{
  "hidden_size": 224,
  "num_attention_heads": 4,
  "num_key_value_heads": 4,
  "head_dim": 64,
  "rope_fraction": 1.0,
  "qk_norm": false,
  "init_std_up": 0.0244,
  "init_std_down": 0.00545,
  "warmup_steps": 200,
  "max_seq_len": 128
}
MLP neurons of a small language model. Each row is named by its layer, matrix (gate and up: input weights; down: output weights) and neuron, and shows model dimensions 0-191. Each number is 500 + 25 x the weight over its row's rms, rounded and kept within 0 to 999. Numbers have three digits each. A neuron's up and down rows have the sign that makes its largest values positive.
Before each neuron's rows, "fires in" lists the words (lower case) most often at its 100 highest values on Wikipedia text that the model never trained on.

fires in: "production", "college", "professional", "research", "career", "approximately"
L2.gate148:524530503556430508512478498459479504481498439456479525480492494477492532510472498466450531513470524511459479529507500507475576477536516502515481466466527483531501467506523503494544515466496460481483520484513459507527523475466547440526454513516510516510496484509533517485479490505478493508448513522479525494519515532494496497458489513512460531469499527511511483527515489513495506512484475517504513506518498518527482482503458519506470515526482486533500508491522498502498486467560500461503504555480467462498521510525466524488470518475496535549495482516498547505517505511535454495
L2.up148:483498448511548519480513451482503512520526437525494489515489495480463526527471528542517518506521517500504492524518544445489488474473511528479498516494515534501486441528504487497490473516489545491489511518466471514520476493463467500494511514521509485535469503540499521500500466491490533484492471531469528477503500529528479452550478522480526538447516504507500471463513526497465545526471510458461513529489476518480551488544476508526492520467496514471512484522507475491517485472522485448490504523497512469482493526508555510500524504493503544452504503536510522458487520509452505544
L2.down148:489488485515490482551498526451512507523474519527526499477498525548456501460502464530513491572504540466505534488464517507486455515452484515490500497493499451538525483497486518505486509476475502543499490510494544541504481501488436511484522522488485449518496486471510505558510539523524534462510459509448472514458469449500509508514513477522505524520519525491493524492483514520529471484514476504563459531494496527495506494498483493466504556554520491475453473488477514526504534517461527478513487509490502511465483498515465494466534502510483521524474525507465493483468476491518517514

fires in: "year", "day", "season", "days", "addition", "additional"
L2.gate412:503557495502506487452468484471462509559477477505524514458506486563490487502513496525491486507494496519497490501478489558485525524449499533500508513528524486521496467484508524512487541518471497546496479484502531491502510490498500507472529499544551569507480469520502516510497507533516482492508513524561467505496524501490452492522487502506513474508477471472511503462512508486546500512478464491486529488492483470451491518481496498452508507495440512494541486542473524508459492508487457502477485504464507488498472443579477476532473505469479502505543523515525500470522502506453527537
L2.up412:489461466528518480445501511492535532468462510508516517530486498527495496488528495480505532535505490493482445529496487501491527524526522507528512476492520507544442462506513503487483497501480495490523518407525505499497475511521473483485481552546490541496469502508512477524484515504502504471507511463502462482504509517508441512556510454462475500485531471465504481497526470476512531473493490519494515488553538474481528486577500504494504479475476474531501494509516498487483473516535490519486522513470499505493540519561479482487495511487515487482529524487551510461485527468473508507
L2.down412:525476483518458536494477520510524484457557504499499497543525482473468512469502487503539501518529467470529469491505477498505478539500481473526491537544514459470548486499502496489479520499478479529484524531502474497515482517455499501534474483535470499517477530476519505520481496472487531547477528493519536547469487493501474482475492508510468501485503513517465504498482493470523470438542500499463458484503501492566519459461514534484525502522525485503477526486500530493507457498493520487544487520553503548449494479456539490523521459510518496472495544537509489457468471484519498484

fires in: "not", "well", "just", "industry", "dust", "justice"
L2.gate187:493482492476519523478468529432496498495509509514504499494488469505493492521489463532475473482495545531500513535513499508450532467539530511543503468523489536494487490470528483517488552501458488499478490490479530481515542491533462532503457496527508523498531509494466484481513507437460478513450532496527487521495467551487501490548514500502474510501511531510526521475505499488502534515502484518487476482514539460455523492492477478507521514521514512489518547491525496544497464514497440523461474461468455547513531504504489473506544481472530500523510477474476547515499551504541503485
L2.up187:515522472499488507512486473542477465529526469500467512507509509471464479514502476527513473502492513515487503483494487492529493462510506487513528514506515531494454485467485469492486520523514498516460498501489540515509560474484479545526498454502497521484467513539518514518503451503429499549451503512453492519530472523480505499486486480555465510459514528518533506517472485452545487526546515475524484524502517525464528491501476473470478482505483507484502509534464503524461474474510490556504501530509500552541519511508510506491523493467473520505546472515564520518512470475482520475
L2.down187:486516514517468536525502500459499504488473511544475511475513507472488527521474491525445464495468519491466461526482510464517519486493496501491486524506461512517489491479520496504499482494483505561468476519498549504492499537498458535488518466533512507552471508469469523523517511467454475561484518504446511470503528569485478466494508530538489501539515508507530502492439474506450466513527506509515485511494499484497522488517494479485493455513505524535484503470546513522473501517481469512513495554537474490485471484487523478462499530510491504526482507520520539472509510516452527477

fires in: "series", "round", "pair", "pairs", "season"
L2.gate867:529492469523494514474490466532528483455565526528509489475529496469465508524497524544514507512499516496463514508461548496506495540490529520484504494515503513510475507468489530503485509486499489472494504512510501505509474491500529476511498521514520495527510485493507489466465449476474514489496550471501458511478497485530547473509525538478519480481525464444514516508499449458463470530486507509494520500520466482512508522502486481489490479428501470541544467525493538515500513489561450487520483501469484522530506512506513518479490519497546481501488550513477484491479509485543500512
L2.up867:486516483526483517463530520490467489517504521525439469560514543497500509556528502508485505496545491535520448483475475523507468493451513476498504522519494506489501451484495472502491506500527478521522498503449458536477504490534477523470489480474485489486527484477490533532548508479499527510529495496505541542497510486517477484522543467515490495473519488468540529494482504493510523516499522459504496541499489512478478505515542465480535529521533493456530492504518559474512465509517523489474497437480515520525499465511504441498500505500486522541494440493485499469471479468523483534
L2.down867:501486496512497509488514508475490468478494571502482468505508482472498494528512513526481505503506528477472482513531480514477517562486514464549484523555495497544488489478467496513545569466546451502464487496488468490492479471521533491487437477488479484506462516539511478494492528447466535525528526475512503510454535527480514519527531519512505482500518463475526505478499509488546513485524514523483515567526472545511500465509482511537495532431507489523484485507493552490509465497532457492530466469486504487485482456501545504474475496492514495493503520496468544502469499486495527507

fires in: "not", "we", "t", "you", "got", "just"
L4.gate302:525474448505483513477521478550456523484482453558558506519525518525498486512533516460479532503496489503494500539491491480472521465488509492497510514513500495541446488501529518519532476474471462537501496498505454494525491480464522499480490511547506524515519546502468500551467451521484492497569528500506505484541478475484492502548444526495492511515510494516482503472486494485489518536523503461516478494521469484522505518528521537491493494490522544499449536529501523466474504529483506522481470485519487522524529478507483495511511475472504519532513458499511515438508501481472530473
L4.up302:474520521516490503498519502490474492505463508554471482494466451492510518474516510504498519508570533510500497531509524486506499495476471451500517484480505492509479542494468471550485515504517511542509496500505552500504564504494484543484509537539464509502498545508465538527506484435508479497483477538506524506476469518510489506454523474478466526490530511440516500465488474491490482522491512484479487498508517485460484529492491485480528501478527489497548521493518473528512500520487487505454509487462467563493480465473485448476474496483515476486509446481504540532500487479487559488
L4.down302:524510492467496487491472518454490492504459472544453492515486497534502490479512530499470508472541496483470502509519511506501469536521523485512532493486496544487477558531464534562495482482521461520488509496462487488487532501505483534533507519535530500499533531517488524530536487501503484514477445539495492514497448507476535498484472527488490505495488532509520511512511495514514501537522508467513499496497512486520490491530529492478508518527488519491473538485533461541511483507499470486524529524488478469511480461460486492508484499486484462541514472453474481500466491493464503534

fires in: "second", "third", "candidate", "party", "vehicles", "married"
L4.gate498:452488484477508487496532514499507520487489453489480465455492476492513456504503497548483536494517520505540479494513495493468550504476555532502496498525524483476464506502532537535489457519474478473501524521509465509521532462526464498470479517482459532495505498553500471513503519472452497463497488515533523509475533505520503497541489480504498463502531457476459516552507510537535519464544479478499481529513451507490497493563505486472507471455480506532494479460475504517512553511527486525528535482495549514491501466529529531435484555499500494496534493494544507501506481486501481523
L4.up498:426506520457527478496445488524487521498528475510507570516455499477498551468503578489506545505482504479493516532520505474487472510509548550472481471493508511482497493502507540514533508482519497505519507501501520495531486478541493534474485466492503502524486534496488527551501475502541526517498488499517537493522481555512487483481522502501493504498470547482484497492482453499487489489511535481472514525508490512494505511481488474458517525482491523516473505508456575474485471509532485498483506488461477511514465481504502502500480503514459530519557521474500516489497455522507487493
L4.down498:484478546467436491490490509543525546572486441476498512490499482514510533496503500514523481504526528477509499501512532496494498482491481469490478499540457504516475510532482512475494529502475514523530488520501523484471514502506515549475517479555494444493466561496521530490465466536528461506503514547519497526486454494478524502533480508451504497459501529489460446511479531470528481495463491499537518494491452488466532482529497499484545524480497487485506522496480497488520453519518484491469501513506436511482530465508532502482513540497483523512502515506507525484541505519479525471

fires in: "of", "although"
L2.gate489:479492533495468541537471535497521494532484473541495503486495476469498484471469490488490536454483510501477485547511481495496471512491499468491523478499466480451531482537524487528510493527478489487503521488507495523473472494535494494510513464548477465526497501501484484501510512526463529506478500436518497537491494462530441495526469449517523503542543493496491496500480505521474484476537477524491493492528513522524529472493488481466478513525488517534467484497502462523505542543462457435464524496489527479572531567475520479520525476496546468511495540467491532475514489532498520538
L2.up489:520523483505495490502533480476498493509520507507503569491467530479504488512480533497482460518471526502489547579525475471505483542514454482493436494477475459489510437530519489489503476522486472520463476528486510469480469463509475484507490464469502501556532524518495486540454508495532458522511507477494535500537558507493505493497503472530468471501500518496484514471500549495492466513506494504490517472520530520462505477467509479526512478485461483524509511510491488537525505496509490521521540474502483475461522521494499570521514464491515546505522526481502495477517482451519509518
L2.down489:471519551475543495491468543510499511501518511499465482522517443539493490499506484479536524451478490491479462455473514489492511509462531483487552498478509496499469490481493468527490495499491515506533479508531476488467490485478546533485524486491488499534527514464478540498522470534515513478494471486548518502529467449491508466486504485504483498528482524468500521494513465515485512404466516497517477531499501472510537492500547476482499513537547506486493490507490542484534555566516514506474462479487500510507474498481496475503506493497521480535455528492501511508473550493483519497

fires in: "in", "also", "are", "area"
L2.gate426:483525473528524514525519486485490497507526515505450497496557481484497470469501523437508498488491510489456527541548497480536502511526481480498522507509485512525501478539494509494511503539483532488505497532500514523507527485514479514542503486496480491496543530502487530454536435470474471526526516494521538488542553493491509500475469504471485495473499494466476556501479518489487505499511534468504499445531500526487478510476533495479520505477499462469500493464488510526531515505510498523545491517531482518515512449522512539535478492462550486507491505466520508479483489483484534442
L2.up426:465500497496486519498500493502476513522497467540516469477481485522513506513484527496504499466541506509498506555497501475490485518527510495485537471513510500518482514493499495492476459539529525467488497488507526484517448450529492523517495530503497534529513512512545519497489482461525487455506494526488508541493484498509504542516512514471478524487474501491485459483511481457464529530552560524497476522422510536484475492475498450435491540514471517475454563527526538515500514522509513415451510479466552500558534477495520512501478459478493511488487474468511530513479515501487474491
L2.down426:496521503478497451522474471510517482488522506569484506547454500491500504486506511517489525528529528500506453461485483462499457490510485496537515509506487516458511519498482512517489495505505540480496499499486546483534511473517510471474533493500494513501508497517516574488495533509464515505473524555517507490491464491501532502495522527455525512547560504491490453509484468520476490481520500497535464482492547484500465467522517466509500547510498471487502497441525473468529484537549515517480532508480459503494489511484502471519460510504522494493486531518586480465500481468509484507

fires in: "of", "received"
L4.gate596:501493534504502495531463543494534532464487530549521424511462490546480500496488484528525486498477503498454482458519489507510479490491505529520481505491481507533486530470525566484496527488473495490511495494508495466512501506489532488468511492503486524513496460494513538440472548518529539472485508543485538494494486463511472480513570484474482506489445495500521534487512531493505497481505533510471503445528512498507506477520502499467468468508538492475492502523500472521496486517485516454517468501469505509477489489537455508486525498480530501504552519521466531521505466504499524467
L4.up596:510503507495520564529482559477505520487520504498493521532546462506534418471476471522461471511453543478491486494490446500508503526512469475480550506524485528464465533506524512514534497488527521486544507509537508528524497449460516533483499525470461462495532495484499531499478476476516463488478548506501506464509518501535542481506511490472503515482504483488482460494445506511522481518490481471489496537564495477503475502500518471491506487531498476497511458525505510480527479529512493506483472492502518539493484458479477541517522480526483540492511498479537487508506485488521500489
L4.down596:506538464442499494528507495506474445518473512488500525526501518435494532478524462473507498445510458511499493484465534460516507506500444485499493498476511504511525495508556466504468507499521517477469462481477514497459507482514526509500517483465473515512504554488474490531547495509502540469521512464482539529504531500502513492501460505468498495501497527477466465522489482510449515514554485463516497510479484505516540545506491500533510535532508466568500501505493526529473519504523521522502540495495468476517537541491470539517483474546505493496473509525493482533521521484504501526

fires in: "on", "don", "upon"
L2.gate884:465515526482478535494521454504516492508523495494501513477501531480518515534537488509518492476475490534489484527467508516503520490562496502514534471485463524496490491467471455489455477526495488485520505490506434522491482518502546527497496510481507454491516525485496488498444445505528513509512503500539473525508504499464530524515492481504517453489504516536485504489515485484447500504504552466491496470516503455486477486555482470485465489490477469494600521502539506450495535512522462495539532522536509489535534511502491505500507507478482485494482489492499502478467493459522491537
L2.up884:488504500482470497477485452488490509509497515520523536423492490502475488473535529495523470488540479511518498565527520496512515465504501494483479484530492492563499556520482547461531460475478499516507523520475510498494520512487542470536525533549526473515475485486501498513461475505501526553524516503515508479496530450483510526482441503477464508508524508484508490522539467476488502520473554505439487461525490489503495485511519533499511506508512457490519489524473498485509533512514504478498495465497489441466521497476533508481453475507500493449487517507508507508532515511514493450
L2.down884:462488444479445511515443476475514533480505489529488535489513481522507550490535460498484496497546479528474502496514488499497509485525520530493521490470486506506510525529491487475485479476513498498469504469548504498466515485485528490504497498478523537516485473492498570519529510502498483547497451511508491493451487483505516490536504525491478483466494487502526492563523473520468493503509469499472440489473530453490495498495484535477520501548502462475498455471514495518466542522514498558488482545515482479510537547457488525545472494500508503492521494498490476475464517532471466517

fires in: "a", "according", "awards", "as", "at"
L2.gate854:510493483506492539496457532474493495524552512516509490530519464497525504500494470506475479538464527517506510493479515509488486477505515534508502543534483550515495508515514511473509499509542489495482499513473473474518457505547499509494487493461479516529491472442483477535435494507492516494528484486449517494490536474470486519499517500487471522548500530480515520491530488530448485471534455457537516512488465503473525510502496481515512467506482494554466517511480478513450499565505511526520515512547523491510511465513519470524466448490506485485495531519511517532472504482474499498
L2.up854:535514492494498529528513530469476482520486486466502529490533445494477473455515555506515479500512522559530532540495526503469535489496531530505503492513518522517478482564495507484521457499474489542527473490493489517523477445545450515508499525447537504518472481489456502511480508487500483482482539484466485540522451506480491516481527490521532532526478488511527468529464515533500471451502503480514525545510517481488499516503469502497492492477481500484451511548459478504454525499517520508476498525471499512506508478485506480499484456523511501518523536492491507492449493531464514488
L2.down854:499505478494455525531521479513503504507486474525483511483483528525495495452451509547471498514507482500523517467508475466466505488501463497461539532501501525489537518508514487520501496513472472508507513484478484525453498496490484502488470523454453522525473502493462512557566522526449514524494510492505481544487478478477500522464504499565515514505490502474479465503498500563528466482460463511510525493464508490518517482526458531498513524475498507472465516491500485511530480487492512499470553519483498500471500467512504492525478523512472466484527515476512547510530518483508472481

fires in: "to", "took"
L4.gate618:473532502517464520461490550497486550510507502511491464541543452497482495497509537517482481481455525561489452463489484524484529499487503466525494456494483526498512519486516497492484489502466494485508521516505487445481526530498498524502505508491537524479497522543525500490503509490554540477510491486557525490544490513481516530513477506474533481568517454513500481509515501525477459470471524505491461480517539459482512544508536515455474478489490496505509473520495475480494528483461480510512520455502501472526514492499530443495495509471541473510481517511507509511485480511498516468
L4.up618:510507480491472530468480435512511488510503484473435476462519485487481489481514511436515533546535534528526533535495491467456485452496562482506508470506472491522462496488520436487506510498504483468469514545504500509537474492521490544529505506499542548500519515485507502511460546498505530505476498512472516511495462465513491516456500498526481479503502512477510484538474485460556487516511495505511568523538454478541466515495508479528521494519505465481499491477488483505501472510500523487537502544531522495489516506446536476534485476477501536524484485517496507542539515518478508484
L4.down618:546514482495510428524518476477497482474481451487484453449461520519527474491441526472490508510498518469486507486493493517500506489504497477483494491490498507516546499531526418489512519512509477474473509512529508529556470502486500511446500540518530530514535490444532528533513509506500526484517474497494489501484473502476536501449448500520494493499491544459477478495470482453522512534480469517498523508494509478528514533533517522471510493536550513507514492492550504491498525523445482481515520506535476473505499472454489500539497552476504510504504475469530498477515549497464499486

fires in: "not", "only", "just", "is"
L5.gate622:522513501517497477515524515496479515517474526480503473475514516482502444497514528460478497531519505518494498498486503524519502468526534506438485470450500497536494488455514548515508507520534548465497495497472518514550530481462454498537520515526503526499487498449486480487521445492445472473486475482509498503510523467505515452519512475500528517512517510495488503498469562557467500511541496508532540483489521468535510513476516461497517455518520545483491548480507498497532517514480519519516529504481495484485497504482469457514537550457507510497498494482513528513529486450523487459
L5.up622:513499517478501499503514510479509481492452504506495520493497514503521492449455512493523466505484523512478488505533499497445510484535519480535488526532496542534494466492447496540525474520508516524505535489495506493489492513471474531483508480464531454555505494485529509523498515502569510522473515502505543503476514520506546523476474483490501494473479491484527510509479517509490495508539490443457490497461532481507501529510476458445525489471466460480503429513492523469462513454521539497506502492491503528536528480529525487498533505471518435534513478468511534498497509483527561515
L5.down622:465480490512525481488512480503524502493485585492482520486480488533499452540564502498471502509497500504502496510490510475469488499512487531503508502449521556498481488444535532519541521521552497505473520503496506482519488512514475497470481481466452525472477437468480478488520467506492549498482500536494505528509536496479503505473422517464490547506512514505471477513503484521508515530493498493535529486537546490520487505459469502490536464512550495496500523523531482553494451556491493475543558474461511450501504484487478505501518517492488538507495519515502529511482488476489488480

fires in: "festival", "of", "taken", "insurance", "inside", "moldova"
L4.gate560:496482469451502479542476518485502508475473557477505457543494474482463519460491509526471503466454470510521497466519474484504498467498547521502517517513518482507503474508484521534534511494512510482522529480511499487508451493502505524553496465496528457495544504460484481452506513498528485450486487478510471508498498493479550516448510456518489503527506514498499519535515508519498524483435485480530555517517458540472473455490519494530517541504510472508450523494511472540493478538507496484502468526467493472479498519501515507502535478512522447544512495531540524539482489477509527467
L4.up560:485491484518440515517495521483499532529481545478502538494517461465504485540467500497493508495504516523475455493500491498524510468513490462505536541419532477508490489508488492483556533484524483499486496475478485472491532485489534556489480526523503480512488489501545480484507507518523527474477505462510499528518514537471548456499463513517467511482493490517514476552521506487472507469509466473479510511506490522491499473490489471508497501536495483539469509515496509466487447479532529484556528505507506493505541531494524449471506530506465485512506490498537492493487503460564495460
L4.down560:464474551467504474503495473481527494533534527488501493512447513482507494505510505531498500510539502543514448495484492498481530508485502509476486516527503485524491500476569445490547496487499449527512543504516519463531519507508560508496539523521500537521484482503502507514524452512543569514508510529453505505505506502491524452462490492503457521480507535495479485510513499520504534472506492487465505501486569482524502558492482509511487459504514475485470512502470460485453520486499484497489496509513485523494444519477484487519486479451502499470524494476472553501486479471517488518

fires in: "several", "various", "many", "other", "of", "some"
L5.gate182:468522497483505505511533461482521476482500527498469511523487541527556509518527462492507496510469525514474502518508498499469498462506486531515483460508480489482487498530478507485549479504513541500507460468475438493487483532510480501476501549518478502476504516502489474469443464514487508502509534523539492494508503449499542498547517501495501522468516517480472498517516457470479518492523504505510506483490517515487545477505541501496511445493473464486518478484467553529560465464470528432486445536469513497509542498510522498498508521517507520489496527481515499499534512510528514553
L5.up182:496518530508489489555529432508508456507523513519495538468510503546525461523488493479536486449509476487529517471491490506506463495546503500506485490486490523467501464507475527505525486482499551489486443430442488512492544519520482490474518518502474495499507505519507521499521487479493514470477510501509559505514487523491519498507549475526511542504469482513477457518505466517518532508517512533512512485505513491476548447487511525457471443487484510497526541498477535514529475472538527489502464482469507496525489479493499471528538540503497524489480502493527461512511481510516469526
L5.down182:489499501489447487488447496479467494502521470530496491497524483502522470454516506520522531496530515509558494481511494482498495503525494502463497499482511502477497459549514455514485480514497551497489533472487513506451535498556457478507490458470484487533525520467502530510516493514467507512477496493506482482498505486458433486495503550531499489491496500484508486532547521513492506470502448516518494508482503506495545500508542521540484495510504509469509502477534549520494533489538503531458474532530493515517468517440479520452514488512446540492487559495533474510494514506470479531

fires in: "in", "institute"
L5.gate280:509482496505475520494487515485517495463532504499496531559531468462551537490469496505511507480479506537520449510490495514542485505496518462515518522474507516465510529492502468490512508497508494549540513463517534443509471542510491432507516501512514536492460514439525478483497504520500496496488490517479484525498502509537508495533508489513517495487499517478506493485469500506463492483512469477544505449489563501482480532477444491499500537484521482473504517473518505530532488544530519509529515491511478541561489469506515517469501500489484502502531462473524510478487498494495464482
L5.up280:456482467533472514477534466483462482499475507491490548512486525452506482471504496472502499460537503502491467547518537505511473462523527484504487496531487503490545478511490503491497481535471508530537515535528520494492491504465486499482527450479490511471498491505536507500513510500488516495524473505547482522471523466501461505526469500502455483527512500499495530469465489529498527496549542551521508462477516504533490477484567527486475509459505523526478420486503469531524519545501497482479501462499514500503509528468485468509452522468515520518485520488501492479498507483493511511
L5.down280:520471480469461503509479469522500503536480487493478522517507461464514544521488506507467519512485529478545479479465499471506495513530480500506512520476491496500488546547453548420500516487465536474462496491491513511549471489518527479507479468516509502540499537495509494492490509517492487465533518504528514511479456475513492507525492517472492469547493540526486479487471487544512475452519518509501488480491482480491476513486454516519548531514497543484522525495528492494513524552500528469515513515511490541551459521494481532494534502499482504509482485459518521487513465547525495532

fires in: "of", "million", "several", "000", "twelve", "400"
L4.gate631:518500503491520467523507488490499497508511497487504517547518522517480522478467490491553477488465531497527500512495502466476516482445495476530484512527510452472498458479480502530499468475496535508502519511498503471503479512482534482454491495518445473499519505482455467535484514518508477513481521480564526485549473507507472516480524468546500493495514484552524536504474500463506542492499497502525490443514501495524513530543540543455483483507474462515512544474495558501530495517492519458521495475467525511508495465563530475490507450492487497512456495547515512541547500554508502521
L4.up631:527532522537468480499479506518488476493514511443518505562477477491480453514524480461490501471509472501518509517512494479498486507540445516538511507469468479480521493476456512492496518549483471519482489486449478517508490509514501530512458456524485472465498498500510478492438497536525535528485501467514483497505488481469537474512517503558524498496514477518487501522505482514504544490516521476526494501539489474498540461547531468492479505537531526480502488492489571496496540533520542485491493515491508505531507504473511454524495491503503483508472550501502531501493503493458495550
L4.down631:484489487500462511484507467540476512426510445503526517501515478490497507501526533479547532533511539501548494491459489489458507519573483479509526503488508487497541483542509539492527487529507499500523521487485465500483497518499479519501488477463476510515429520475473508476527498542470476516463518528523498537550480492477469510420499510485487499485469513447499467506489475501526518523479525520496467461478485470550506493459521540517526492517479477477495508472490530533499490538494508481467451509490540519522500469506506528517507475502501496496493533476523471459505489516533502511

fires in: "received", "made", "published", "held", "won"
L5.gate803:506490500474527472455468495508500468480503538522467492518513524505516451517481529498517504544512483479466472491526528460454562483491522499513485530490529503507496500484531485558529502498496499522507485478513464507462465506477487505492470496472473532470487509475515471517552506479501510479521475496532480499546483474492532529524526510536559527464515511487480513498522528510480488528545494466482451507516554510489483488496512489480507480525533452527501463465505503532495475506519538502455500491505508501498535485498437530507488511503512527463539466496468515568495471436511519494
L5.up803:505530447436528433499490480502524461467478546506518459522507538432529509517483510503529504512469497494487509498511498480500523516453505522496494501513528528480486532487527494471533431533572505469471485506477504516535537527500485447451516444509477520472512511477450529488502482508492527470489496462518521488514545501503508569501514507515507501490532495481516506519496489508490501513482517503454467520503507486512521468509500523487503482458516464487514441464520475454488503499503493499480542486488473500473521514472493506489531562492528478497516507532490512522517502472554495502
L5.down803:492514505500464491463479474493521514489502503472499520526496503460530457491501445475535520488475502501480499494525544469453482523561492464499549525484525543502487553478483511496495511542529559534458477495480478502483496473491522459506472463490492461522500508503511529512564502499520526504454486472483523517532485519481500497499505542457476504500488492484505478548468451537483506536483478501497456564473487492444513514524518444535511464486542500475463510559513492503510526523488496465501515521494514500483521482487505494472520524490522512503508519486514502512446509550525496525

fires in: "only", "first", "not", "also", "to", "never"
L4.gate540:469491488493487541503509517478469514510542525467489518456544456490520510541544541477481505469503516482534525564533511473511520529500493466532530494472537502533531529462513534494520495505413452491506480513512530474530525497528490522531536469522504484513497551531472475551508500496480499451518510524508484487465494511520507509492489538516551527507522487520498487525478525492467461458521510499474480499512466521473501497527548509509489514477477498486492512503526466494500502491503460528518498490517507483547510433473527456497469528473477461482482478513472488506489503505469522506
L4.up540:519506475507507485490504529453470515470515529505463550491515470474528502501510492500481534473493498500487464497487506474544511503491517481476543500501465517511513471463483491452479476484453517511484462496424523481525538481525485507540511482490541455514473525506462520485514501483560536507528502518488510467527417534517513506496445501502460530533505545495508450461504520489487485499499504454514477513474496524491507523541523506477509515488496485535503484504493528521485500526469501527508467489552522524492497504486509495461497550521530542480470513522510463495541486501485513525
L4.down540:564472482489492515492517470502494491451471441506482477522484528549500447477475508520488497512508497541477514448477481541463513462503517463482481480551496533503482513500495458506491572511511537492508484522470481504503502538464496490539478478495509500532487486463510479490431515503507473518469527508456456544531510529495506543531493483463462506491519479491499506499480509480555520552507520491536495488481529486494509516483499476490487504495541552490504519498566465498496479496535521500507508520537490513468492553501474495531492481477525488543518493500525506479511492483480511517

fires in: "two", "three", "six", "four", "fourth", "five"
L2.gate337:514493507509472465496513519515433498509492489477532515486453490456500496490511528483507468492496544530514507485488503508525558508480491520508479450453556446488475496494494532516523506504504465537536490536484515506492476463547511513530471486491530548491529523481538503486519499503534477513495478501494483521485476483463506528449462447516513513490502481517496489460506463501541473512512526461519509493516536511502518460489517472503494464489535467517493505505483518545521487550509495469505494513469485511548475479508491501520498470506478516533478554497534528563535485469474533540
L2.up337:498488538492451475480471468466510512489428484519496499514501517504518531487583511526494511493487519488515531489525516484511525483554465480533498484492498462468509502509470555492520533489438460498546500488486467482493499538500473536514464477515475507494523528493535484545540482549488475464469455474540530547486490506512465479498493517517538527514496485483519464536483516505511488509496488480498520503487496477493534486481539500479482498474481459490473507498556509554481460470489528503519512523493498526518477524526529502469498508514487500470492506483519475559495503471504508558
L2.down337:549504521513504457490448474481508519501485501520501515476539509497514469440500513496498524490532519519519506483519473479513481496531461479465505429478489496467488443511507535495519475533510506505465486511506475485443501524499495535485452475543513490497520501542517540491485484539475524514496486478538500480503449489499500485428491542494491518504531503493497502523479496498532514457467486511519428509530508467522557529508512524470526484507489479519502487508512535511524452461509526502476489529511505499479503459535471560486512470509497542501519499476490522518534548493478516543

fires in: "was", "is", "being"
L4.gate82:501503583499502495484487553500543470509498509507528475538505463446497558488449488506495504456473516516504522484504507519505493494487505530521507460454480530500499548486489522462507497528453508523497510514485482524501508527472468523481526525477522511501491528480505516476469481510530494476489495540481503529563551503503529423465556493493491525483507501466557491505482467517489467454498473523539494515478535510500495523505508488460544488485512506531486479556515532517546490498485486514490491467484501492524493464490466490491499478529524482490493439506529540532540473485497502475
L4.up82:535548512510455488517533490481466534499487474527485523510501478487504488506478526499488517518527540470507511481507490505463525471512521504521495508456521516545491495476496545528527455551542487467509533517493533492537547459527495502457513520508517483430501472510491461485536514509491487514501475539497511521495508495531495530500520487479475450496529472489484483533508483514512487511513457473523452508476435455499514524527500510471477527505522466517538499462470468487522528510468478459516495519491513497498502466539479496525482463513498498516483477556503475511489532531530482498
L4.down82:511490519513525511498527495515450521476466472461489482498485475483499537506521475541518494451514526506494518498535508495554445486472484492512526479509539507497490507491481491480463512484539476499511483524504466503517500498503517494500474504504553540476464479490455494487521516457523528471498497528498524507508553509509476507406493536485529531456476489469499474486481515526512488479482463563519526486502543488474458479509518491510522522494496474493528474492493491513575482466481472501517513494485530506504534467496525526517448523477532529520516500479487500505459453491493555461

fires in: "on", "several", "early", "few", "occasionally"
L2.gate877:488484452480518525482530516461477533527477507505514551496530462484496515497481500475486506514506536498532483489518519534491587475432460498516521514523502493502479498519511522476486472501510487512512467495516505489512555521508451516548441503493521477504543463483467484532494491512472486500486455523478496483485481480469534483513473503499495495469501499477492550493510457505488481487495510512517504443525519519451530542503498485503491514495488496519513478504530511559479487524491516531474457511498489522493519536478520504476478516505468508480552470505528497458466483522482515530
L2.up877:496489484459439490497475492484496484470475513508505503526523486495494507479523466488481461480496500501521516543513532500485557509500535520476493499509553509491493520519482462495494545472501491551495473443500505515473501450488512518498534494520533489503507543472492483489490536442499509469508459539496527536549478507538485510495499505482513499471461475545532502516531513492480465515499479519530511512526476495520544491499492542526451537534454512491474455493491539513498475522491473469506457491481505472501480512484503537494514492513474525489506499520538526479512488543530450536
L2.down877:504482498546520496499521471515532521502466482488488507479466511513534478498521519491524517493524520470545496532486544478518495477471468486478468483488534547458527495520491475485514474500519508482489525457481529497488518474429506458477507498512470501536488496482501493533506504509515493501510527500511549515485475535537458492502518498419481442505477514505488517530518475545538511502491525473487495494495514534493430467514529493461490505526523463526487529501485512488540497507515505450515474442487488509548543452497542508494482496465508500481491544532463501497524481493446483505